MLP neurons of a small language model. Each row is named by its layer, matrix (gate and up: input weights) and neuron, and shows model dimensions 0-95. Each number is 128 + 32 x the weight over its row's rms, rounded and kept within 0 to 255. Numbers have three digits each. A neuron's up and down rows have the sign that makes its largest values positive.
After each neuron's rows, "fires on" lists the tokens most often at its 100 highest values on Wikipedia text that the model never trained on. A number after a token or word is its count.

L2.gate1006:137114144108158109145104121153152140147165133091128076107134109101137145082086140152114148135142115142181114156131081145122072080101103161097145165080114172085133118153122097120129116074121172141196060075099088130129161053134116145100167133138105078120073150162024133077133105113101109169
L2.up1006:119138127167083151118113110159148134087135113168162138164129067097096075068116082124132121114167183135147119178148124100088133092093112129126108159043127137069098225170230079200128142131119057123114100135137136130162136078100144131102162077067086186139096167073099136095077174143119126133
fires on: "===" 46, "==" 26, "-" 15, "====" 4, ".\n" 4, " -" 4

L4.gate621:077158087183123140124149129163081151136098154123126102077157143156069095070129128146115132127091122131185135178106149172121158148132157149151136055146121166176128140193150142137124099173135150129133122171112130162129079082148133152103077129120086173087219138145103154120152175164144119087
L4.up621:135150073115133087089087123107117194090160122132080126121140134176081133075195100166078133142091158133134146168137117133085127100126185089123148134178139142154111095087159095113156112123188153141145177088126106121171128068121107128166148121118119150164164073177170073091095111123150153142
fires on: " |" 71, " det" 8, " att" 4

L2.gate397:134092126139114085150092093204151116148126149116206113167130190128105157161082118092141090154112094131136127113120128163076126146113116093145130124130129099129137127070153078131142187141093131154118104147135103177113140136095135089115095113143151136150151171095173128158149150077166114166
L2.up397:119068121131141169113108127185109107090124127126165079170140159101165145175137167092118190150110087088142084082125110140132143109173135150127143178169161116128130133130109117142127132100129189134146116150116168175072091136097173172174130047112136160127143151175129125134191132047141144141
fires on: "el" 27, " –" 15, " %" 12, " +" 12, " −" 8, " =" 6

L4.gate126:135164154126125167125181147101113146099087103170094121140169155181146142121159175196170172130151115142122132138120107123071150172107125095117111135035152129142121069163139082105112158123044153160102132115150162088177114097145164104121158128075132137173120105152112072088192123122077136117
L4.up126:138114085122105089149111221102126125145128129147125116158140096147164081124097086146166117128138213106090144112122160163084114136153119164111130106095076146126143115106132152155106129154111094113117091157144064151096164144085139137125155066177145119110154159143170083143086102100109060119
fires on: "\"" 81, "===\n" 6, "\"\n" 4

L5.gate171:139126144130096123184200132188115115171088092098179139168178186134075136117174158135141179124145135107158067106162077081173109117116091108107163122084164096103067142154166141174110121167172148052119139183145121128152163140116156124134086130122129167098155171192145120145127161186112158151
L5.up171:143133115121122088138168060132145114060120148114171164159128127178094103121119148156125124104093092149133129128127131106178117162184128181102129112113110076182170126130151149127160118107083095175103091168115110094079178134166171153098136171163174111126118117084080103076207160153116132169
fires on: "E" 30, " e" 28, " E" 20, " ele" 5

L4.gate632:142183122138093093135165204096118131098135133106109150152092137175140101155083137069093094073124163170142118162169133153051088130128085126083106109064088118137131127136199098117198157125148135134088143102092122135134145186109098128124138170136118147123132135074174040123120165086113149168
L4.up632:107179141122127170116138190085131157125117102126128153194098108152164167110145123135129107115121141143125124167101146128117117107132163170089039121107060142132150152124107083186159109178146102097124147151110174118149084084156164106058130153132114154181093102141140115127129110162146121069
fires on: " " 36, ")," 22, "iz" 6, " |" 6, "\"," 4

L5.gate627:119146127147104160155162129161136152115134138099109114141090123129085090079177104097065142145105125125145149112182096127121137102144124085103149136124098172090151101105158105170121079132124200106084096135116144128128118119116225118109153086105107129128164122144097130146119146143166192100
L5.up627:131071092114136143100108101109143189136147080116182103153132145121098078149149135070131162083117157112143160106151052084094169191139114107134093110162119137122125089146109165116189116144123125118141132072123134083140121138200130159112142107126140170129111145138120152108188153105069077160
fires on: " E" 64, " an" 12, " a" 11, "E" 7

L5.gate1020:114111080158125135099094183133095150098165135173212148195072140160112161184155079150081161161087140148095163155078107152099147079081135099170106173120116124101086080116095139169117093155075097135126122155166136162096171192097160127113079123068100174155109114133121123139168165106133158123
L5.up1020:149053181132095078135150178125120160092124142118127150147109096087129132142123121161083114124142152133152144106112101121121090089132146132087148160065077067158108037143121132129133094146142085101138147116173140193125165152119115158192083069093101168116094142118101106097104121075174126119
fires on: "or" 37, " Mor" 12, "et" 6, " Yes" 5, " No" 5

L4.gate766:108112128104133163141108189109096141146127165134123160098097152143110143130158104148134116165113074120135101119135141140096152053108108075090205126147150117091114166152080095097100122124145078149117081188145131156137146093183184091086106112114089072151144170124141077125187104185143128085
L4.up766:183078176170125124108087156171126141119110126080147144143136151150120171163164132127151172134118116111156113155134102135130133120178116155112139173076159142096089184210138096188113184073152174140172119142142071125191121145173150130130093045064151088152175144122118107107101081150100123125
fires on: "a" 19, "is" 14, "us" 13, "ella" 5

L4.gate616:095078124073136151125074151131117109105164105099184147205160106131092102117132117123162199130129103173126100145081137152063104122131170089153160196146080087080100093175162149163111097080101140178172143155109118129155129147074123149199121107098086114122135166130119150093129147050116112078
L4.up616:135117132158177109115093160183080086122162068125165154112133114074079111087153080124187124056126078149131148116156153153095121114155184098158069102052082096200109158158088113172121172169145149139119137078081108108157142123148083104175110129092110083069146176120132147105136093119134131036
fires on: " and" 48, " de" 31, "," 6

L4.gate983:131129120161122133113190169100148135059132165126179095115143142133160137102170172130144081143091142188087066082094123138193168131115131166086087126146023071132123094117130036122157096116117183130140107147127118146117153129099106118147103103075174136177101155092186142129127116158162128131
L4.up983:129125111146099153091138115115157131116137179172157084063139157175125131121161157184178138139134156179104114169148099130121109104147089163141110149140114135174128107108168072195151132143163123151114121137092152084106147089192137115114206086083170127215088119125149115126085150148122138091
fires on: " |" 18, "," 15, ")" 12, "°E" 10, ")," 9, "\"" 5

L4.gate79:140210132208132158130180116021109177148096151114145117112157155134110070132130138098111143157115137153175152116125156152125161111072146115191074125113135173117099138113164077146151108113164182156177137099181153150119170082128147157141129154129138133125138078095151114118100211159086129168
L4.up79:104173123150148160114165084134119119135205140150131115171139128144128107123084108114128124095148108141115199159097109141155162130209172105115142065175146204117154120141133113141123071068169137143156142170111136065144084073142109137091117150136103127174177105137097108134102090129115159141
fires on: " |" 100

L4.gate66:106113137180120138173132090119128150136143075115107128136202136119062123164120140136133085104185153152125128138131167110121138149178160090162089129112113135126138146141131103130108180089125116116094118114126107095113171159147156160132069189116115090097252160097138137134103149166140149135
L4.up66:116148177164082180128125083154070092090105120109117123105119080191111087107143136121072130152146087127134147146126188114135133097132090128167125068122123166100171137171123089142153151150109088102125211162139109151137129122119151173074147092091093176116170123113143117173202144146127085094
fires on: " (" 51, " |" 15, "," 10, "a" 9

L4.gate721:130145123157126190140094122119127126085129102106149108168123169149102145143077075159138122141155110145113170113181099168152095139141193056144155102162112118122092121117127152117130214111141105087122180110157083144147157108188188132145134125068184102106167070137140127075114092097135168187
L4.up721:092158141107168138191162128078145126091136106100103154074140152180114124148122131132154120110082114162119144127076080118141110166145120103120086123134194128083133154122129082080138214113136132077185155167117126123131154122169143089085116132094104124094135135121152176194113137128124128118
fires on: " (" 63, " Th" 22, " [" 8

L4.gate850:149098151164200097139147141139117102181077135148116124146084052124094105137113178146131105060085096104136094113185114198101167158071147116190177120103166124108152118128174089137103125127160106166113090151113127111147113043107121158166154108097094137147129151118145041174166084097093168085
L4.up850:159191138121096176185132110144206084083106074129143126154188147166175165079162157078144118132121146117122112136184177070105148114131156112087141142113143150158129120160203116141151083211097131126131090154095082109153164113144121107141080160114135102129100096100155171144093148093103071186
fires on: ".\n" 29, " and" 21, ";" 10, ")." 10, "." 9, "\n" 4

L5.gate422:128170115176134141131158095116148116135080144145155106133189174168157137085129091106122139079165099084091124101126147134181117118124146125131081130077083067070174217140145117084139165143146117067145112099097172096100134137150161113131105060064177096075098134087125153138139115189117171179
L5.up422:125172084055111131146115089120129171141115131119102108103115168107063119090090110145191110134156084134093139106119156173149129144103144097123195110193123124152137101097175110107158095173101131147122133101118140146081130086153089124092116115144128102115146122084100154123153101107071175148
fires on: " Go" 15, " be" 14, " te" 12, " Ro" 9, " direct" 9, " Co" 7

L2.gate19:141138123175150216135114153142136154115104091196147141213093179059099151131112154110092143127168116152140133101112146118080159162083071134124101158096131111177163125108132155117124114118143106156126132164194179115105088135080139147124101089129148137182176125112191085122188153172166098159
L2.up19:085160148132178116100171109139156097169134111118134095100151110122158107098158098138115146142053153136125162155045137143119164132160149119145160119093127198159090175147192167124113128137134122092140074107082092141131182205093139152150184138102185199146115139093174092150107142076123119135
fires on: " " 22, "16" 13, "17" 11, "15" 7

L4.gate318:134174150121188159125072135135089138144167103127126103152146139171169066116059179155132123115083111095096135159121133124174090126073147145089132186155157193074117131109162121124159101101125152111119127114100084083146182182172104160147088189142096109106150161104158129113120112127122168125
L4.up318:146171119104127094142149041042143163144099116144158090162149102133083142126084106141125134141079092057104110147101089147145087158152165128114074086126164138150134127097135084130169119134119151190111138130145129123128175150130111174130127168096160080125114152098183133080115156071150156162
fires on: " |" 76, ";" 21

L5.gate215:144122168120224100141111188076114078114131148082097065181073147179121145110139134140165164129065111091096161086104175154172125126203195116092125185132138165124140127131164186169104201137111138137072080130169137127113146135135112079146173128171132134004155134082165103093093114100130136092
L5.up215:123194085091146164150109075176136094122168055111142158096139105131114138103138128161157096104112110156132118129125165132085135155151125083109139115122092144163095180105119119163180177156129134128117105097108123137182167139093122139006092116062149121067137172119161109127138136091188132107
fires on: "," 80, ":" 9

L2.gate86:117129143155123126054150144095170122115136097136124126138127122116169116092101086118097148088052123098157149119129146135121092107136177160075149124158158155127131125128179119117102101106152185136174118150130127072105105094091132167162113124128149114148069124067089147149095131088118193113
L2.up86:116174079177096120108135131084117142109136121145135158130165128113175129138110113150110124141091124105175141165115163142137085096108168125075158099092118179109134090108181123154096136138119205136155084109156119082108062082095135151160142109130156096142097161089053117122095133150097238174
fires on: " |" 82, "|" 18

L4.gate86:165131093204116100113149101107124170181140116091151203105134166119080160091116155171109081136111074150086111133141157113154148114121140105078084130064084121159123132084101158163119101137156172142096127159166103089122114135119149130157144136133130111164129166153161079111156135147149122131
L4.up86:111113201149144140128138065095095101186074112101117153136127166167084147086143129119143105126115204133107146061117089131122107137173110169089098120082080086144148108075149163163109175117054163108155138123095064114049132148105119124086125142095113134135171182192078114115141142096146148137
fires on: "4" 19, "5" 10, "2" 8, " Rele" 8, "3" 8, "0" 7

L5.gate727:130159112154141179099073145185025131111130132084105141101097096181116191124102110130194105085085139196117124091131155197104090158064200142115129168152134164142126127132116098107145127125062142126080053152148147163060155120131089150078116105127131071152115142128095108160097189072155102145
L5.up727:113147112088169067178071117099150121094122127088161112185134120119087124124142074157116178131144180064095123144148083104152065098108171096099094122127143080080108077106093145153143061115180114162157153142108128100122119043104097171099171159126182126126133139141136146098121138105129069106
fires on: "," 83, " |" 8

L2.gate118:151118095068121161096131087117019100156072160124063100103140132124081121130109110149093111152148131094143109074136172113144110135081107120122119145187086153065139109060147201098098149124135120128107088171177148131157141150142125144127127154169132162192112152062167136156096117170180155140
L2.up118:199194170101121139165152109159115077113156131130136111164132128096085102071103115113132168108051110101081149096128100125124162148141121166097128142126097086097160152147121112083095180123136148097093136170122144138147128120122105107123121101119160123105073134114154124123145140183117183180
fires on: "qu" 34, "." 14, "emor" 9, "'s" 7, ":" 7, "amp" 6

L2.gate338:076151148166141128157143150078101129148089133113178151077111148059143099125185084068099129136143153135139105122128139138075115113110087103087107116161136154149101142127157118089149114123146051089139130137119142132109109148092109159123116100063153127128078094174140144149089096084026131145
L2.up338:114105123151173130102092122044079140099108136164162103130101167038161086116176052121100093150125148099167132162146094094091107089096083148061135169180137105084107141122150149134124148126166060149132088116120163185126166138117128170195091081078118124109082161141100145149120123131088086163
fires on: "\n" 85, ")\n" 8, " •" 4

L4.gate707:141149101102133129153145128102085150122169118166175178162144114087103161173106093180147130126117157135149134079110154070104135105141113131171079159121080140144132116107188147151152100103111126154139090159131091135146145052109136141106157039114133204120128115171087112141133114100137144121
L4.up707:057146143167084094119128082093148152116116085154156080106132108105141111088103096156150093132122145139169110103119143093090070145139166092179095093100106139149064140113164121164122171159136139140070136164147145130171124170136073148127138157111176107170154141144119099155150125133161139111
fires on: " and" 47, " or" 22, "," 16, "-" 9

L2.gate542:070160123139159153062110167107130092155110124153147158155183131051158099201128079099132139151127211123125168149098155198091133157083112114142189161134084136111119110107154099114076157116104107079170117108102167129129106063087070095151122060129122108114129171118125159131125092134121137175
L2.up542:121100176130067163049113111139171113099093106127168187132162133109120039154111123114101167104093144118174112107103139187128106160128078095181115159145093089105163120143112095109097205140113134122113095167135129111099150083120132142090108093122178132136127215080160129166170125123125145140
fires on: "osed" 12, "et" 10, "il" 10, "ot" 8, "s" 7, "ion" 6

L2.gate806:098087111203145158126154110089125127145181122118086121142087152166098129127219146121113130088119124145133139148109122185113131116182182117149134120133115159186101163113141165106159101114109146151099157114128122171141145126120072150087138143130137177122134078148175107155146129127131143138
L2.up806:081078083141138136125142117164159149133139134121092112154076106155092136076172140102083118111106108106142089167120172134082136132158189135134129106118106193213135168125152110099132105139143108151088122156070100192147137170134097151099167107113161188177082133145160125144144114130158110148
fires on: " F" 49, " H" 16, " " 13

L5.gate221:173153165154087120102111098171125122149060124124117100108118082122103093098117080138144118143131146102098124093199131082143127179141104120126111219102133180121153070174151139149170129166097069137180159072137141080070113162153124171097121084102200076178143116120083165080120146066135122110
L5.up221:153153110127067113089133137140118071117137127151114123197094077174136143065140156166112112023088148096087154107127167121133148119136142133129118099140148111113141137150113141118093066085083090142163066112197130151155127105154057129104153106122114035171102099160106149100058139111152109145
fires on: " the" 61, " and" 32

L4.gate344:132111053112140124135107180154136161111133114123123184187097132157067095160111142133108137105217104107128146117131037143121077174134159133090059166160205091161110126140091093134111151127107182122164070149084071098133155127119154103116142133156130121182133140140102142077136082107181087165
L4.up344:149135101138122149082127134134126114148196204098178125139100113104131074126087229144140039120120129117133153169106082113132105101119149126105111132121071199049098171106141129150127118108148119120124092128175182083124073140099108114132059073134107119117138159185146147112102147130108112140
fires on: "==" 63, "=" 19, "-" 16

L4.gate148:117135145111165084131145144122154116141082151118085142147152138117109154105101075088139101119119187107154099100107103122079196142100218128099112047142134079128164138156182148129093106126094150121129086175112100143198099122139104101128073077137090131091164132167187102099156122133175190106
L4.up148:136178099052125149105164091130128130098097109104173143144096144155195116101155139121126091114109159092118147163144090121118092137130130127077113182126115142131158119161185122112173111158146181103127098150147116151198131097118087146157133186085139156140143142158159147142131150138085148217
fires on: "." 80, ")." 8

L5.gate893:131170126128122144122157137145095128137142106122089116171166157182135152130100139100144046109132175167070111104124134101140067117091122146113102152105130161175145133136225144137136159111124192137134098158125151184124111153122084096148120155125130132162155153109138040144117142170087114128
L5.up893:127139189147147106081133078179131132083138095121117096157041101142130090056095126158131157117136112160135162162100167147096087150129162126135096129084129137116085105127168145156150057151138125165139147094136123137132115138142130103134141109097122133098080114046121085128124153149075140126
fires on: " |" 41, ")," 35, " -" 14

L2.gate13:095125134138154112112077113168142131176094114147122132131130073126044100061164126116094119158111116123110051095141064139150146118110145105184174138022077084122107050178180178157099146086149143109152125166127111131119081114139123167166122068124106143127119103093112124192104123067163178091
L2.up13:112116141138130099132066153105120074101129153113147131158146107061137134111120144126086171127120165159081153133115184168061198120141131110096108116083167082161152138181139116196086137116118176104113074152158127137111121144113084124107122109169104083095119153172062073125120116122160073150
fires on: " and" 81, " &" 19

L4.gate703:141122145145166136077084067120198148122135100107150171141071212161087122151178159149176155112163158063129137157069146076215109122168154207063129087100143125097151123154089109182155132084237117139104080119151150132167141120104084163134071130150152113118115123136127179147048065107076161111
L4.up703:127088143180131111139076088147188143199101069142125102136146136077117151133153141115117077121108131126150101125084110143170116173100207121126123143113143113164097083048160165181121159133204201130150105111131074087206132087116087149118132129137064160167088081129076150218136166123127148118
fires on: "D" 20, " D" 11, "ft" 8, "1" 6, ";" 6

L4.gate693:086131171122130191119161182104071082155083073106130131164153118128099142110124083153078119127138082121117129146144116099113119129175108167104061163058111140114185060197097135108136106102044143158137133136110155072076148127146098123158112170204130152145092155110107146133067112120133191133
L4.up693:069172128144135149109168104097126160070127167144170068121137104128067167113137185147078110086139103086166124090108148178166143157181149092142147128106148187137168100063152155127149101146140136071117138139178169100123108149127126172175094159092114137141129101123146189175118145149111150076
fires on: " |" 91

L5.gate94:159103063179083165129126125170171092105103140091163101080096103151093222063189134134089124091125085155138094085145106129118088169100139094155159155140132180160183157108105063118166103167116132071131130151136095151142165157165175141132134163130058163102126157149089114107136130122119135139
L5.up94:127134091138117188067056101138133126156119106122146117093121095122179115166080153135103189114100169076093133174101130137187130111140123128097174153088108116093105162162152094102106092160142097135142137156152114081176160070062121202145188145132094174130121147150129147087087096134125125086
fires on: " inter" 28, " |\n" 17, " pre" 10, "ward" 5, " bre" 5, "b" 4

L5.gate940:104106103157117135118089159103110166100171151138134113140138170192114102155119119126186130073079131129142133135164086181136175103129135126136091189208102220164134173151132134073087163108116177116124156153170108132102136088151118150181125149111124123175126098101108115148107139122118139177
L5.up940:120110175130128074099137206080147083111095163118087137146108079083150103064141157119100123119149142112061148131135161189119060181171123084078129128139137174130084129136165145141152111150167173098085134151141072127163109086152122123109157078155136108169163067145106147156174117130105068190
fires on: " " 30, "14" 10, "4" 8, "2" 7, "9" 6, "11" 5

L2.gate1020:162101130140148117134115137178143157135188123083160097164125173099142121132159127108047067131165145066111058119083204126122160150100108120095087068099175075128120115102193138115083145099119077151102106209144121155157148132070139128138183104108159100127105092108084135122101083120121141146
L2.up1020:101081113137091111086113120169090165140168113153130161155162162119133174115135128114102094080076233163110160121151129127127116177162108129143135126119146156141116138035180167152123105127185100179153110127152090085162138160119133131157081136101153143153132094110122089087128107101123118147
fires on: " (" 41, "." 15, " Total" 9, " Other" 6, "M" 5

L4.gate230:118115176116095148120144145091103192135148175115150087152071093131134140145116128113158112120158156198187111078112135171106086112134133108101088159141099043111164079138093088111132149113089114111143172111171082156107096120115146057152124150074159119113086108117093139123127109096118137128
L4.up230:097110164150163118140165131066137133100117090146125061077085153159064089122100061152201152135073131118153120104118107135109085115159152090095133118073139100145157100134163157123140099105116173146088164119146127133139116107138170129158175121144099120109108118130128122131195124178161125126
fires on: "/" 19, " Year" 15, " ear" 9, " short" 8, "ile" 8, ")\n" 7

L5.gate404:116111113110128080136125133108110148102126143117126152107136113149101126157136106146145142168113059133095171152157174134170047095137091116085165158086104130090141033110160148147210078109180178087081102135107129112104074192132144106071128162113140148129188162138174111138171117191147153126
L5.up404:101176154121127161150083147124052107103117088160152118153106179142098126141111151138109113139128139123149084142209176189118140138117115147118085125093080138104160113206138123147136139046116134125143127132145112121175127159144145097121112057137117129119160152128158181138150077107167113088
fires on: "born" 33, "," 25, " born" 7, " –" 7, ":" 6, ";" 4

L4.gate604:148101122118124152107169089105107163142135089131089160194155126121114179135129115182158131142105163155120048183085138177126156119099118120142163109108138114109198118142045130101055139085158154106172147077118155129148154127114145168118155106111158169153144153111124122140101100121118132133
L4.up604:196156156100137142129126029172141098190085111207113102112130118134134105137110142108121099107190083185170154082050097135127121166093140090120102158114177087118035134128120148126131116112127168118160133119133121178160106111111118114180092073079129135149079111124098146137135102104069151144
fires on: " D" 67, " d" 33

L4.gate1020:180204190085178077155186034101110111147176119136109082171116086138146135151122127168107084109121183108110097217109109174159086171111093111169131124116095191125196178113157189161094100117160177124144125139146122203128145151134109126146116089181135086153114149094109144162133103114124146146
L4.up1020:110113150124120189103117107146138104096133135128137089129127135174134100139127205165096085118102153095137061175113157118081098183141139102145132096082168097100124105130089125155138132078123141143137190149187105095122098168070173101190117149096111158181124076090176137044103057158162151143
fires on: " D" 100

L2.gate199:092104137145126165086172120118078133114148061153136076159147165173117115111109145110091103075110091108115118124113116135087133119156181173118154103131134151155179139137139155142053060116171172117126113131099155091141076074122155177111084169112108134139090143053112125104118117128128184118
L2.up199:117148139205154135095158105116090122114130093175154098152120165111148124107133193135113141092076128162131174115126073109074131147130216153079120132137140133160145119086158121143121094122192174139138128117147139112145094086143132134106104147105141126195111115128132121143118089139125149144
fires on: " |" 90, "|" 10

L2.gate31:136083115141116188200087146162121147136156153175164142094107124090078104151153153060098183104159132149096187130153147151129093128065071119100164183096181175063108095130098185112098158095133096084115112151131123145111141134199115135121086147165170172137139196118136046144174112094120152097
L2.up31:222196138154097174202117137134096049123198074164126181069116189081107131127144114086070086150113134083091187098104163151167152156101127099081161113150153165127144093127132166149174100143094137135128149144126084099119140175110134136137150130113133158101104158154143126176149084137130125072
fires on: "1" 21, "12" 13, "0" 9, "2" 6, "ph" 6, "b" 5

L4.gate320:096152106148121140159069214135129103103105113091142087112073141078103174097157108109101144117184126108147080143110132166111103210073081137122073163122127087125128090111151082137137162099148162152129075128135121123178143089091097112137164119098135156226161095092102106090138100068161095142
L4.up320:189139114142179123155133098136116095233128169154136089117177126163148150105124130139180118126104180109078126141130166104145197134123125134162098142092132139135079135108158112174127103120149117160157143181110104028108160106079108101162128107132158132173128180152144058134175153146120132123
fires on: " (" 72, " and" 10, " " 6

L4.gate200:160118125148160204117102128204107126123136127135163074135195105163077130146183115146131145120090108123128085143135133119130116108157134191100153162106122159090140105099102158108134174090126146106165151181093170153129107154082107112101088140178103132176130165143155195089122116097128132135
L4.up200:135102111140168138120104124184120175070121081131069118068150136199154104124101112123119152098081096137098108160133108139058136071176150112113119151123121142100141133106115130075097125093137151167128136120070133093092138117110077135154127183122112150128128209138156163116132157115219061085
fires on: " de" 51, " ar" 42, " Ar" 4

L2.gate335:113105071140183127146148147127150136130106095131104124150155168108128162118124154077145072149147110143103109097125132104170110082090203080077043144031158184191198148079137155144097180139094081095114145127099129108124141125139167087170138105155041104175127120234119167130110141118162129097
L2.up335:154170113107123170123137153121142134074114082086162196141125076180084113110172142078113093135140118107149101166147117129148072129112085138138079147123088143208131109107133119138148086094116126141142142115089098147154184071132121131115145128167141134122159088181152180130105151182181191091
fires on: " He" 51, "-w" 9, "iy" 5, "M" 5, " cent" 4, "X" 4

L5.gate625:076140119159127127139110111142171136115105106172145105214115138164168106199080133078156097107084089167109152068120132160143167144126140125092092169079149123163060145146160130092107089107148110091156092170104118165129136152072135134124096086167107152129122118084240085128139166137146164109
L5.up625:170125084108124097099162126087150179124089084213119133090156142117138129151123076151195125120134146108125073130076072163149117069107150157091111157110109144080126138084116106145151197176106149144197137081125128127136187123152113215145100132145165075123140097097145168118098133107129118099
fires on: ";" 70, ");" 24, ";\n" 4

L4.gate225:099128111196156143125167093068137160196133126093150076183161222092148136124194113124155164137097112130073124125133111115138141150143107158115145135103172123104149128137201125120133171183131139028104126112129061166122085098187141196128140120080141107162147120082155102120158126175156182148
L4.up225:089135086140114132136129104095152134145126134175145116162166110157128117147132133102124134132085113094119092091098056156100079150072144119138084046169101079140118185099128121141134171133145166107091129081141143161151171072102154161115195126100085105128127175140131158147108148174126149136
fires on: "-" 83, " •" 10, " |" 7

L2.gate549:147098157175113148147096184133106140129166089203143140174153113177068094094150120175171159117135147109104135084125132165130106117113167070115142169076134125095126117072095135128096099150164185150142100159114118135083184145089166102102089105140111081116131125130173106119078094144094100104
L2.up549:110136143142138090109142183148096116124137133161094128183132143151116140125133087194125141120172153104081158056161116162104060141145204109133107169090138136163164107104116143121101115099112148160123145129061120135102145159130104112084071130145138098146177118134134113168048107116083131136
fires on: " Des" 17, " —" 14, "\"" 13, "ir" 9, " Grand" 6

L4.gate227:133200113165088123106103103124143143150158069154150111110134133141133141053077190120114087148147095193087055115086091105147101113126132136147098074106166166124135162082120169171146089171154135176107101112172109101049126128155104163119199176123103204178112099120140099136111118144111057140
L4.up227:122138117110150141177112165156132090114094141111149141152158191198087098078148142117086080152127126165146098097109109059107143120158153127155129109106144153155161151085052139169164159122138072118111141149111099097129180136145231090136082192104144152141153118057139115137164105095130113119
fires on: "1" 27, "2" 25, "5" 20, "3" 9, "4" 9, "9" 5

L2.gate544:130145102122130096138071172097142132086088149092079253214123103050161172136119152135154142125105143096198147147177094153087116179135134121151167141171106146177145139160119134158152110108122201135085136132096153147100114118147101117166125120154075116143173135150145177129112132135113132188
L2.up544:183151112166127167128130141122133158129148137130114117088141128141119060155129157106151177074144055120140093096156192159139135110179132093174103194096176156102124089127127119100117182094067064180171113150082080135158173136107101124046096095176108146095111127132146098138162093138115043127
fires on: " The" 26, " '" 24, "'" 20, "The" 16, "====" 7, "the" 5

L5.gate920:139077167127103131159177101079146092148050103089143113074152117144129064141152116133125100149129102205151151132152122146151076091120111065101129146094120130107117111123112095186155130153145102116147132177139131138093131127130151142093094129102147193095147174129130120173098104061181110183
L5.up920:111156111060116148125135130122127148148134110132139093160132139129124124137096094098160092152147180206122146109111049213160100095157116116180110148079167127059144105167103065100176068127136110097054146139153147087122124170162140164106154192183119153115143143115149115156078140144106136136
fires on: " part" 26, " medal" 13, " author" 7, " person" 6, " init" 5, "201" 5

L4.gate335:133116149063148163089150076136089127170191090112095093139100120133070126147145061125132141125110132164179124067097162148124125161109099123145100088094080130151149155166124109117148142154076069105138104121132113114099163131137145088147109161165116098156140113131125062149099119146126098124
L4.up335:133119089146107104153098158135079153114079143113149150108102115142143098149077075121138168122150086126140134173180165126162111172115177076140181167166213124078199091199088136129124114138111123144132107104156094161136084117185179122176092095117160144116152116098121104150118136082138163154
fires on: "9" 42, " leg" 11, "red" 7, "ev" 5, " voc" 5, "196" 5

L4.gate553:207107093087162155095118126112150094126090107047070085102151098168115139116143154141119133145157118134092117144130122088119115118205114117161133163097143127057120101132128138142138118125107154193169121087125152173085132119090084093156131175148124154113189107143061086145106115146156123052
L4.up553:153106107193154152202168118110139060137120140144167129119113111100181150083118151110156161058126155154097137167146150153091100091135136208113136106132106130166144171134188092084137140170158115178164159114184142155124094133079183107143100137152091198137145154124076186117126149075199111158
fires on: "Q" 17, " person" 8, " team" 7, " Q" 7, " comb" 6, " List" 6

L4.gate857:230171168085192124139123144165177126123104094175109110117120128132118181089111172140188174128133112087156119189106118136132086131122124143123142140130082122223141174106151130130118123152089146128136080132076107140114154127120086091150117123080163201164127140159137163126126117109120186098
L4.up857:104202122064122108082113110150170146025123176101089146111129155162117118115175117067151142153138142074139201116115167149161136156146173145102190159175112097078095176148088090104122148100169146171113096145068095118160126156169122114168145088143150148070129111135131125151103102085182159102
fires on: "ur" 18, "In" 11, "18" 7, "ü" 6, "ö" 6, "-A" 6

L2.gate1008:101123103040194138112092131084091106127097113097136168145190151098121107135153093127119108146125145135127123127119140124127054124077097115095173123102112121061094163150141168057142070096080053146099121116108135165161122160142146177167135123082163097071068159155120112129060130121078193098
L2.up1008:109139115161090119154136115053119076091058110154153153115075092158078106128152104130237062151128165142128101146122118168037127123147088143104080132160123085113078137134068061082109232129147128116123092101134097166108120136050096116097107176115152143150103170146120133143175107148132091123
fires on: ")\n" 55, "\n" 34, ")\n\n" 10

L4.gate1012:066146067124199160124093131111078076144069081103125126103146110118093120106128105107121109154144131134094177125144108153094045149070143063052160132125150080101170148118094164119085164131126138125092075140130146143158117145137194152148034101131165123118123133152140087144154092163128150104
L4.up1012:131116133205131104130081085095133123122125086105164152136096205129071127190130104188158135152082122161169118139116138108133144198159117080129122113115126116132121085100136113160175067119119119110073144149118071124155188103115100167170089145094140121097119095178157103127126076166141149156
fires on: "is" 28, " City" 9, " Town" 9, " County" 9, " District" 7, "us" 7